config.yaml
n_layer: 10
rope_fraction: 1.0
attn_scale: 0.125
lr: 0.000204
lr_head: 0.00605
warmup_steps: 319
decay_shape: "linear"
final_lr_fraction: 0.0
MLP neurons of a small language model. Each row is named by its layer, matrix (down: output weights) and neuron, and shows model dimensions 0-127. Each number is 500 + 40 x the weight over its row's rms, rounded and kept within 0 to 999. Numbers have three digits each. A neuron's up and down rows have the sign that makes its largest values positive.
A block is one neuron, or neurons of one layer that tend to fire together. After each block is what it responds to, as a language model described it from the Wikipedia text at the highest values.

L7.down15:465498553546402521483597530501454453404440486501458477491494538480537538521462561541486514522437509509521565457530561498545488546548546487502439518475440480460446499416514533570602511559484513472460469496474490504523474549498460436507531560417511414494542467462508498433527463597455594438498548510514513492528474429513458515483510503468442484555408456542462533499495540513510479584510
L7.down253:502499525459514521562465511491534509480456471507481501537479529524557544537481406503494488549570503432524572539490492461540496525547505482514477442512483460520460478441449491540489471431460513524493509546436526507474483484584576492545418580432477467493453456494551501485517508510513457494502514502499481468429507534558465505511505431447441550534482481458516574571462526508535520469471
L7.down503:422536559529447512545552470590539503484475508488439498569508528515515453531427543475480463501431455370565435520542488465485512441477530458552607594475488497518506525412414524540553442521436499505433473534539457394525494524530503549506494527529496513541508502484469566450488521450441527488526530519537526476490532544471507505533482540546451482496485527499539560483460404556450507526553
L7.down650:588549504471577464487367516543511556538474508482532430439477478509468519582551507479523592522554425523482501549488563511486475504507486510440515513475512480495556545501485505538500483487495486541483552478510492574480556494477520532464534460554536516442502510487487468470446554515563494520532519497448485481560515570505532519452433523392543473512511517498571557391454493580556452530533
Single digits inside four-digit years, mostly the opening 1 or a middle digit, in dates, tables and season ranges, e.g. 1(9)46, 19(9)9, 1938–(3)9.

L7.down296:516491529498469532491539501483561530515500506500463455518477553567517450496532465538502454475539447516474547482487510539544426513467467500531498510538462554501449531468494498498511418495487546509518528443494564396469460498507541525478496448416538478450478486495501450488537495502521535501533469507424449503441467438487545471510499523571484513498477501463497518550452490449526479457485
L7.down502:531503467523575502456556549496564488552532495418515525463529509448573496461512462514504457502500531498500512533515476450408493499441428495513512454544507531460501460492450492467547457507553518450488527467529526484519559428522428567514474444443412498476476488525470467461503524492601536510539411508418570506499501485456456450494508504532525604455438590411504516511469509459517472449501
L7.down543:474545468528542571455493493510532455518550452514565513496496573457526467354442454513548433502428432427534427483458500500505496535437483501482496561476491521430505510526506524551495476541559499491458515455470455215483520473526508458470560506537559539485530501596520497509533477532533472469477464532496524540491526510385510552497512463559469467470500500517560492513413532533466491494571
L7.down726:485532447471488511510580437526490522513506468533562441489475466530580466477523482483578478529520454535512446576519546565462560338440449487478478502474506448424482576549518543517558483499462471451441521496539541532531548531537472525447554488465553491506517458516509516490585397464507480445449404514496432453495496495486498564490478469520452455484480581452524468551549468581535499532511
Connectors and separators that introduce the next item or attribute in descriptions and lists, e.g. "with" (a black crown with), semicolons in code lists, table pipes.

L3.down367:538425484495394558561467518552475560513487465502544543496490538481521530538443489433477485518448511543565555556559444532572550444426498496488503484476512495456483482433482512453480487495506552437468483502563537510629457450503530477510489461438486439545497559528490562446477478468510571520486441540535432432475480540498509534468474545550462506441534533499535461529530517484562509510487
L3.down445:433503592490497536478469476510454478470514504486475516496491471468538493531553496511408501520572457410557551504479468507496438546506537525463561492475481526513518536521549453476454493469502526528512439384528535502457443501538481485477502456480558557568468439520521519564461489511473500544472479534492536447506474504493591503561440436422536538469526518496512567379552471569469470429470
L3.down501:516537562527437505444423431438475471554535535589496487506479519510517432470496454464496473546559512550511515504469531511514477459533486494526536483585480441440401463569455502462524493499501472456480494530515510551485532488511519532490466550482441559493534461483488539473467478558511517496502573565429520492460598480495494470522491479485519545565566517408503517557508475467501512486509
L3.down503:499504549558458474578540467445477516509500470494505505471517446483519463552500615465425505487527459522489626512485555489536526547480528492498467461503525510523519453470451541530515472474550556489529570490478522449579437507598451493506471543493415436543454409531511532479532504492512570525472520482501576459495529529492561499452429458507511487511430534447471535512517470446495478509515
L3.down575:485484504463460503512496445499511505434494389481504498464493519514459480501439533546550513424527487487482504512487523486526530466538421557492506496535472473489518491485545571483520444493487436484533532515477461535489494522540515484435535481580522472446432518453503534546521495488481439492501489487455501477528446423519562437517396570485534522558488501493483481528505438523443538526451
L3.down597:465469485482494456518487539517460513531551462478514517479494533475510424529508487484445516516424490531496446538519553478533512554526490487475482466540529548443529472528511508500510501433458527505517550474483495487568504457441537461514454499567450516518465489520475517490472569464477439561486542509519477505469511513462420588520573504579489546504458526482514497436465473480486557572504
L3.down691:531572468534521507499373526435502466429508501570471460451532450485569491549513437575420503517525523458579489546513421477483515530484585439586508469483525459442536477531540487486506474481557536482438520493414519602574474512470467490522507488478597530475488476536488518496412470545545480501416491611447525486459552543499484518495520518470513545542446526543518535514565486510447514473604
L3.down712:514523506484555486450463460468508460480499517554544421544454582419506446553529518435509503487505455518485500486479482506481579501535544482546495537448510448472456568496516475534537427462464543521574482494538516484474523511534533535450534478506478561482439501409556521548473516353512479485483496510502425490465563499503459556501472554440492537528443482476490528484539476469507470481483
L3.down747:514498500489494526493473590451512505527450486454484525502445453526516442559510569518516497534539526508562506485554427528529517571530452480474458551496571433523528437422500507439508519441484476499489426475497485530561524443556523515576474502446474596453482483547453493470466566470487498446490519487485504514492454490500497480459554488542488496544536486571481509554401489501447476504444
L3.down787:527578467538514519545451510518461525490471536543544510479546538469534457460457483485526499478453483526519505512477492492534472487467549424500473509466497479508488525499440464470493532509453580441537487474545531529465427445456423524468469533485486541438487475514454561541633502564501446502487504490433464526540576495486461434480571495501473452525514563509500494536495573455463481463547
L3.down828:448467525465524502512472477452419503523509520513525489590582509532496507537566491491483539492466499534535553468470513472475455511503442484526488521412531488474604513481564557478473471501523467491486431435509524503588508428543502515506528493465566467554506472525557485506519515493421495516444535508462394441524515453491488450524503498498510550537569479513478522445462509513525514540484
L3.down875:418516572482437541542549520522504562543410478520510472490470620497545488514467614448411504465470481501537478484515501517576472445481484476462436509528491519486491569511493562518438499441490471508475528511527545518502513552490564564493475580517557469514516452466502521500479461555470550502474562560475475518505495552503408599455434547429544557567435470537489531413466470408512500489541
L3.down911:597507506588549473548529532451506464549438482515450473441490482549484574514567493548474538541538462535479547525484526469497490477518475552475484590508499582581472573446461573486466436436446465504512541504474493605451481497495509538470529521429498460524425534522503487428491557461555555467531536536457549483479518552451472524477498536528521528495501527558495464451527505474571546468533
L3.down923:502538415524539562550437506501477421506495485469543472529463463450445429523545548432525542494534535470469482565501452509564499442545458478544551544474580494504560472456446451504485438433564547457519522501563573530428517541570509435461433562424490519505538464537536494486484447546442490550521468490382480499466526480569495552501508423510491562507471448498438496475533456560494539523492
L3.down984:534492430495474490493509513435469494500474470473485453481498497549548502507455430459517502444501508484605501563512489568494534476459545483543491468522450520504563516465544489411489522509523472490448547523455479486468458455470446578519459502487490588470510479544508463522432480555426464421500459448506462468445550409451514459482495447519501528522514495442586455529469400516416428474505
L3.down994:545485455517474560524536559519503482440455501537457505447472508414479503479528538473451489567518464533499512512503491604493549497525498488506506452557476499540525486545534521489503444455443529500485488473468502546584463482466428505542566509468494437536427524473507511504472522493548515495513499469478506471496530466470445528526482559442517499512488408502492465448533491394520424525540
First digit of the closing year after an en dash in year ranges, as in 1988–89 or 1996–2000, mostly in career tables; also coordinate slashes.

L2.down818:508408589488444461534475489462484518507530499459496550477544474456444446435495515479486517500491508503543499501537477501479526491491466502454531503448432458507482478572504490399567463504436499557479477600519478529536533526465524458443479502572514469509522539550473549465513490492494509499531517569584482448524527484507517442397456447468540506507512554540519458519501479507457446539452
Connective tokens such as and, &, / or hyphen right after a proper name, joining two people or items, as in "Marc Bürki and Paolo", "Blackpool /", "Kiss & Cry"; sometimes mid-name pieces.

L2.down195:460477495543482472504625543510503452529500520504496500533551470465551498493511484547465499425582492499493492540526473480482489546466511406572500447478499482432481447502512507520490498495528462489471484519462482472502471477512472543579520452503574547495480447537468510509500525548536519474458497540505538537539517564555505437564484463534505560503463540512480544504431495457485534489509
Mainly opening quotation marks before quoted song titles or descriptions (samples "Sunny", described as "strong); also the 0 in 200x years, and of/to/her.

L2.down851:465528467486496463503435596486509560517451482565538611480585505455441495502531472466469435461482466513487484554519527513540512561521559514502511489491508399544521404487542478495566505465519568444505471458468516566522490516458490494478582476463418440508433555539478565525460585460491483504510530514415515484449571562476483559468491445458535551494546493510505438546514520576537498570464
The third digit of a four-digit year, mostly the second year of a range such as 1963–19|6|4 or 2003–20|0|4, in career lists and tables.

L7.down311:537571510515484484469489539462500519502489488491525487499528396512508504595550574558416520469507492506504439536502478478562523465465513499548456477504501515462470549501458514538520410512504487537535510529554601241499517529437508503549531569504533480501411494510532490511588448532501510427522486490539538461543490433525453582479564485463534557554513546467517446454481534491495469497524
L7.down667:508559505540551536522575457517460564447546506439489480536493567492428581546555455437523498531495461511416511657497575523550562448538509487483512502519477479534500542509419531436566530549540523526575458526545521452575506537501461470475513523489385491541535467458505511538554498535516443407522482518494474411445468500581461507504470525470523526448506469568521457494549529489489437508508
L7.down956:478490487517494534544521504515498485507415458528525473510536472491440404595479484456513486514527487531501465508465521506475420528545567485482521483459422492458517466543440580493450574572464494469534481506483465423514464471460491476533551456480478536502481467485509500533537514497507533544476486581498523552473514480459467480511535508458513499514517529468471492560453423520522529489507
L7.down971:488471514535524484515460514453475498435489462486498483524516432510518624537508487468528560489567547516547515419518526495384527492495451522508525510455548514457557516472589426568449518532505467525523421512465478258466498485476530526506471554521530513474524521559523494512455474508482474501444567509468506529532570521495439455467503527538520492482460491480548520520489461528454510510521
Inner digits of multi-digit numbers, mostly the minutes of longitude in coordinates (68°4|0′), also table percentages, years, and scores.

L3.down2:439501521497542465536495471509557474471450568484470570503474545479489518448506517446454526531474494580511494429500507517527466478539498426492474537542533488476467474543471437490484530494527489525508534471446492449476458499486551586526526448506507486473537478514491547499573478517412506513538484510567402552500530548479463471496524556445553440530518484471495488534498547424518492408516
L3.down13:484530511484451480502498476503501495555487518482452491461509476533505486510567441437485449499487475488489545472515509511455516491513551543510523580530588538527443564461563518514388489556513449535492541481508431487529432469470526471602469494472533517456492424544522458507448470481475520545547451505530568479461525440463506463520504530490505436541495454488512494459582447467459443565480
L3.down24:562504502483518488479534536453474553501542515614457518479509545433513517534523466509494574462529507499455470456482492504508517485520482493468486534549521528524491440478523521556467538418518535468542526585454487539455579480525497491493447558464516593503532496530501498524479489448499520484477523458555465484438446534496509495457479503514417489465493469593535485472476474510471469520515
L3.down48:443506458470494452501526526475540497561461518473584534501534545571487536480472448413461530492556544516549552518521470473588487469446520440509588566491471548502459503512476508487518531506492523467458507549510514578541520504483548499504524482485518491437465446494509537525507557484521473490567456554519630479482502552518570525537531549458431442512530506516489396537460634512477542500517
L3.down52:505504503541605505519474518484528419485553549464452488516469536520504503498525443484506483519426538556533505512519530516541532487501487487568493426492532484509560559509494530473553506464527557531497515488550497627538552487478521532446522483536477501516524498465445398536531521455465504482446495460568458412487546466527421535569500487469490565464536483555531511582483488399552457540528
L3.down119:549569533461444480424478511570578491532477543403523502473488521476554436489530505443534460479527447481464484485524619510563517490542533494454519554518462518501474541568476465434462432487499548502495470503510486636509514543483563420472506492483464484535490482558515508467468498480522478514496473453472506457467449429527487463491538473518499474546531478486458468542462555524517486520548
L3.down193:522435497455579433469500600477468482468542538513516509530533515454484570485503557488482451541578433440537492512519513482443549520493533447498482445431439449499516563543516501479515547560447444456521483494490514509526538539514455555566430579509509553526449431442480532504426502444480546468492507554522487493581500516452490519540560517499516490433490474546478445431518513518476497530428
L3.down195:522441488495539540466486503457516487507516489558543541442491515511528465519547491493497509496533452488506516472479567527525523474509459529420488441520492505549464468496458512551457519490518496519547520498498518438488524540475472530467491543427506535469510450469569498530515557500518543497477483531476550514524555396489456451466470577515477471454489464468473445443569511400527525488519
L3.down227:480456450557447415522523555504492486481502475458535508473485462404494461431497540476487498469433474488477486488521482528530446541431526494502489525495530524549505529509551502493500557470525497493517525497480439428413483448490501618476585515411525556502471487601505401528581492507460508506535493569604432522513466436416492508553507474528507510529574508474474471498542451515527520495503
L3.down280:435478453545440516493514535488567464516481520424488496472489466446513507510474498434473534564557481542506457485530596483456507468502495439492524480452564418502500527418455525402578520447433462503519475544527489498564506489430431511604407505492495447461499504520547564464528518462492519470438517514531528562466488474489441475568501469418595510492501499485542516498566493558480521522497
L3.down418:512534494577499493462533593375513541493494542490471558530444452504486424479473482533514482464494483513440525536566523480474500438548496498483534477482522509521500476479483555498584444509478509528602548505597470577468484495479487446478523461506452393477519493530481532533525513486525472470452493452482470504448468450499457543474465538506563541469475526531441481519600517455447448466523
L3.down569:438533491507472526461517531446514535493482606511498459476475469495481525457561531528543467482506470424504528522549496544521529465452490452527475490528525487520469555492478562538475478454515463526477469480494453560515494560544417535399472536473550499515440463544547486526473462519476469580428494448551494495507522515396478400583473455407565578506472479465491456549464506500557444518479
L3.down618:506584482521444560507488504483535528481430527533461508474531486469501544566478554512465491400536486561496583467462487535429533491469452527540507471549461541456550525506422423537564514538531448596533490492464427508469501385451488494500496487445472454485504477520512458471516494459480480499478460560485539495446463485451483447538454546513498379480512504462437485505511544475510480475486
L3.down799:454518483536449562404523556448534455518505496512508570474525574471509477516457455491490539486493510445547514492527500487462486463520527477515455502461515493376506406538423495458459514518520518499460598534554491394507521469498553446474590488461556500498486534531550488405439530507485527548550479522499508458546439421433526542425470439555503465507496535508527549504484493496554504496479
L3.down913:486505515475478498481459464482459521413541458488478499485557533492540477536529503485565526505494458466518457461542508520489498554429534528491464549425538502499475581479490488482488457565515453543498413440473435569520465456468467526514572455454547570503545462496509444496384612446452504480432514510418525494502511481468512531545449460503551526464541480435500479546462512498496501526600
L3.down1003:526439510493537535460564492551447474489497476523514485424471485486483561471526509525476557554461508507523481459562507558487516496464467535467498497460501482482479479561555552530461495546515465571438413533409470420471490444455474458527510536475555499450481489500520482524502467486473504436570474593508565517496559527465484463477486462513476463530539550476478509486538469496508516520483
Tokens inside Wikipedia infobox and stat fields, mainly coordinate digits and symbols (47°51′N), plus field-label endings before colons (Genre, style, status).

L7.down520:426482599488389537465494525497476493474449520522493597463516383516453466539523511489387565540458469507458364493501525494436537499519472529481488470449510457566459518464560460543524564550542466547514472619520466333451518466472476542525537477516542494563416512508456537503525532486439555520455484493494468482532476554434503476555514522528510486499502588466534517555518517530509465477409
L7.down583:437470521521505441432558529466525577492440463569574472459452481514455499491505472540402499506507562506565552501565483488426522492473449496458464471556487484471503531475506539490458505549546500533523558460520560348464484504482473517483494523487478476577488517515560530493461552456525537511486554486507561505420514486530505523491470520449564501487481483424486496543443490500531442501460
L7.down660:537472559533523438517547512509409608533513506493498452469412584591415447448494511549468518528528502539536531466540535478438442446517484513487578565496533469511500536538541538497478491506513494487521531523496510584473477485497517453547463503500483475581469505595565550543517512503479506570458486499559499544511513504463539479543497503486508512574463542471500540492446579493489526498580
L7.down767:471491529522518469550498470394505579526548534515508531462494441484488462452532517537553438455503559513490502488523492450495544516527430493541459479495484394566430548400449555535503496509574416511471543482480488432516470502522451484502465543495468487528479522493552581515463475514428399523446499481499445538500425491519465554516448569536468391457553503475529563528553502476518537484501
Opening quotation marks before song, episode or album titles, and first words of quoted speech such as I, You, We.

L3.down103:449485529507488553499551554478502496474503485490587499530490523423470470488484510444496571505515552457547500471528454491481465521554547567545500512511546474491555462473548477456521519509485524530456435512535474493510442451487442505523480483477457500532502527502451508550480436501495544538481497526563525448461507520461481498506491528520521543393512495530547566443674540521477522481483
L3.down121:526563446485499510487539504480527499476553513460428507455533480527531489540511460470518493488502473437540526446415459544473435529543502450501554490480522571432536494441511424479454497480504500476527471547480513488538454461494578452468555521442437564514525532517471481455516397500438582559441579429515464541467508559545445495484580518507554501471487471485528510532506506415415487464504
L3.down255:510494495500478501515521515462514494473453462467474533477545457505550487539554528543549508469440502549501523523491509510501515509532514430572480586530482452500508516412551595586489485415398502506494445464429512522508451491491485501532537501430519441526536528498512489501434617483474493507468555527530498515544540473536499533527464490474514490600505449509426577482478535419507482532520
L3.down258:472534496436506476463496439496479516548459564494493440465477535539480530483499417462560533515490431481534551531478431472517494462497492554496535529465502572415533524492503475474445542446486447556517509475441469504503401513512499435452484438535550496535529420587476483456500510466531468473476513488493488531483503529544456420564543557473506480506426496534501458499512529526453465461409
L3.down262:519590570452488504461443533441499497498462566475570481491498505506521535512443513471535482420538491445500521513541473495529483551474474490549466555531512532528480489497479481497536504547489429525493586495473574500507532560466537602423518539451519528527481542482487482517533462504499491493503472433476547545505429468476481504462461535458461561590467543457531411557453534526454485540473
L3.down356:486534559506485446489553495468545506461448486479423465430521476460430564543465424500481500447497462564544545530484543528566518459460485469485520594511437443515462467476500480495426456481491534523535473512571498364499494463473428535401472473497432474529531468556541506534517534472506507446525532556467533446531443485562532531505459473461496460560519505559477499555514546539451539518467
L3.down389:541532514486514526470523531521512543540459513448559484547494537556518520413503466495469522494544508523500514500493542430485548475530457496422486557478483465441601478504552467516461418473489500518453479507479513542538387490535465471469456427434497510484510431512553434473476557472500514480509583503564484546480535398522521421457477503491504474546498471550499464482429476482495517474530
L3.down442:560449450460549513523436502494519454469413429446420538523486486480432507536516438511478491467489508430525525460516535450511522475499507504455448549474570490563487544470487466516563560520470531497455497505436574477545505462510465575541515539495494453498481510502512477474496556514447531495521536477490518510445438488433467526516490578532531444490474519463510537452501454466496548533512
L3.down466:467494490489520562473509559560492487505478518424468462554463582488475486543446461533517460522463539529493538457513502509512531577545565444475510496446510539426528430431473406508509509549486520428487477500529551474562491520505475490549515546466508545471472451536500485562387463468496482560409484520448535477551577550494496470461478462512437507598575466475456571525507476476515490472601
L3.down547:443537533520434558427471520540478438476479480479554400483545475547486465487478441459473484485522458594505405539557531457490538503510562447535509587489488521484509535491500475499523422434499587482530483513533438538488522543502562509546515465468431494491510452544467528503530493526497494477532534571467544473488518499605442414558529472481497475525492545454460534516455478568464514538518
L3.down662:481517439461441504438495553469515447544472426505488492501556520456534526504538492478528563451598410464520537553466469477529443488558471548549516580569543473416439507464578502486479517558487482537461459534517491525483504481556512542458393456495412492558492462521571498546494520461493472410475515528502456469531421466552494539487494525479508462466416467541551542533414535552528540486511
L3.down790:511448537424532474493560577565501601491517511583534466517476520439534479558456570505460499542469491459495493463496486448487449503509514461532457512509459587483475487500503525521447508505502480512520464530502530540472502483541478413439529447483500474480523487492499572534494481558522473484475541516572515550490473527538515538564478489457539485544544560594460527468485535452388498458450
L3.down863:517487465477560457578582547558479490440504463562543486447500413548461488532454482530481535523408510617473588494495546496504452523539538521501532532498521467494540492518624460503486491511480478499472424486461498501467509493432440491539461520491425512436513500499555520556537507467488471469511561533527462424504520489520501542575443528466493484505523453456538549600517401603480486484521
L3.down882:469461537473470560469498540525501488533555496608525582518520546510465500503500480487456528514443481435443551519548525541580556589489439533460518490482580534612499479485564471570500552484519444486533503468545521525570462495461520586528490476510401424536446490446520457491514444496524564457507588527561534531456452510470456426471523481537536476530502536488494499464520519536567471458519
L3.down939:457436498534545596491471471556502507443556558493508538518417516466479500513479424439479469493488548506493432507547491494511512582471545497536502447553511539514549529492573527503485442451469571459422522526485526479418539457523539509463464467422513539467496455498481564501482484514464469524421438573563507485456503536525517556527496492511494481582526503522551538484542511548504501525570
L3.down954:601491502498522527502483447496503448546438486488460560532473571491371485495516469521483454522502472394493565503509476522510497469518580492562439524507530520562464528559589457539514515521453541453523541469511489462580519531455477474546452568520563518502554489477461550431523482432510488476504467538501553567477425477464561500531503444530456534521511477474515530488529512552514515477444
Opening quote marks (", ', “) that start a quotation or coined name mid-sentence, especially after verbs like called it, described as, commented; more weakly, adverb -ly endings and dashes.

L3.down134:501495483486537507475550498484579472476471546485491481484524551432503444518497535573527481563501485518445578476525530514564612524590518562482519506466471446430505516476511509397524523568462482444493434458546522415506523492547568445529491531481600563480581513507503505490473517539495519521431577437493512530462470508510548518512499506552467499510567556452474456552526518498472555473408
L3.down165:418573465458456503450508527501487444470475555474512514484518502546494554432477594512603509473507538485512492475539505493458469512530545460506553474511518519527529435563448510544499524414468516530462499516514566414474516450524505541514465489491497468517436553578524519454478500514505469455519508548529528544471403525446533537482520501527520516519545526492541549539503485486467580591509
L3.down228:452504561493539533447517491461513466497477531472472420438437547500504448465493527539482516494529427577538428473555527553524444498555465496587561545495525495498524476516536521448425494487486492537488473445512569414545539472448502499556494556460495529490533472515569529553466478511545481549551500522500480474458483447451448518549459479631440531443582429450522511456524557485573456565526
L3.down257:495514512454557467535493432516556479518518530513494509501525515506475428428515489484531552462534541523519484449515517473542503492444506472436531472502413539492424485412509524461523479454582468478474486537439403452614459502477439534507556516540499497460511485504457504487468520489511480540491493460585522492518481494486464514487520517493517558478478395512583530503447535513451573496437
L3.down319:495516527515515505515474526524607450505449519451579543506472465529538495516508538478519519551486514474523518520534585500499493411469523500510493438428586511503532495517538490482553514472474407508543522519468445513475508440554507392537486493522536485444505486497532542511504507564541526471507525469522525505476434535546538488479552537531518506455490513455499516549472526468422464541467
L3.down358:394445479527504542559495423485462498523521558470498488518549481472438408481539459451533474504496501493482470513426469476528464436468550557505553491447484490566497499486490510439426487516495503496493495466560501492528469551627486529485517534517494489549572455470490457491563507556521426558585549534471604476560479555460509465509549434516482433482499500508519426502478471562466547468383
L3.down411:516519533485534509507441498503540491528577513451550533503535514446454471502479459524499481427560555422484480533525504554486436503427419512489566558467477517494503488467537457542528447517528536478496438564485459527489507457463483474478479513491485406413497485490551499500438478563542452528548483532477427476553522503490523510543511513489504498526509526527438485491491551467506480564509
L3.down464:430457544466440468554509484482480549491535518499537546521467504491475544428500473536516471507487464505477457458447480532492498476502498541460557543490389483544452482559523492489503460555507594538469538530488499498506499457587477468435452497503513400539489465472504462477523477453495476525543499539431437516464456500519482540469479554495524517494490506476530466504593562524542478503416
L3.down519:506481533437450616481475472411515432502561529462531488471608511487455480535476499484429458458507491441475481470490536440451484486429486555454487493552520513417484528528516544550557516468512502497464486475463485573604553452471510500499434498458523517509484472478512513484542471483450539502536467482586425478558522513414464502466532453506479468499537444576475424525473531532491457550604
L3.down579:506568475493488563447461541540521489496457503456517476442563552584450427380504540470501538549519570530518489430447488494573463473473415474425520533482487409559525509513525502534588482503535433483426519493453503443528489518465468543460493551493543573484491467532525472508557468517473524511521509535542504467470539529462593475501527517485534542461403477534495509504477458595436516504470
L3.down596:562493552490515473417452542478490512539471546502522483546503509411473467497476460512446560481523466429453506535434488518497529508491483515440516552535484466516494525476539490468474495453470414461486503543477524471584459520490472547480538492478493490612453486471499523421501455510522503552459484416514519502429521561495464534482557528508476487521553522499464510549439475484471522431492
L3.down752:518518537522479452470502535504516501457574525514482480543522466456446440549478465531480472480548490497489524544525545514560575567456535510537489564535492491511563469487490518495493479514446555507480451552506520561459464503569527494488436521450487418594449532502455481509505460533505509504575483479435436518418537471584504486476548481501505489532404493485513512512468434518483526506430
L3.down824:510493554564476545500501504508535484482504489512568480463493495546462496486491494509569478450516506543573495502490544538475481443433513500550516522483550544516495540387488558428441550508505489513469484504464525545457505497506435526538574522510489491474482491516520524527501503528496499501527508477524614486482436470553483572533450473463498478474470504436455492554561459461385506484482
L3.down861:519552490518455504519541482536421555441490514474463534465440439562464535472501525500488482443555484548493518543527457537500509502459480505535416486443471501496476431544495580494530485523521508561505497516509440614495544514515564469442469490550598511567499463397466534533453468532413537567558486521454513514500573499468416501445512577506520529515474486436513531397483465542500510455528
L3.down932:550498492499477585564477448474514419573552434540517505468476534423502502490502438482443515464500464497472509514554410547500514482534533529468441479477476493454495494430478541445502457462498494447449484496615532448492457483506537557437561503529425491588475477488510469489495493518504483546508505532503412483524506457485507526498493518468488564507525490537495465480523469502525527418524
L3.down989:444535437479520495483459476424534488514547552466528473468490520406537459395557528505495489491497509517465518497551474556474458559508523544537448491430485486494453509466439507479557478548493515450551465502563567436438467548569481444524455538511567544587504528595496454450494448465474519525553504498500450490445466550447485523488538471510477537481504515535474579514514471530528458487535
The word "and" (sometimes "or" or a comma) joining two nouns, mostly a person's name or pronoun in a compound subject: "He and", "Ash and", "Kyrgyzstan and".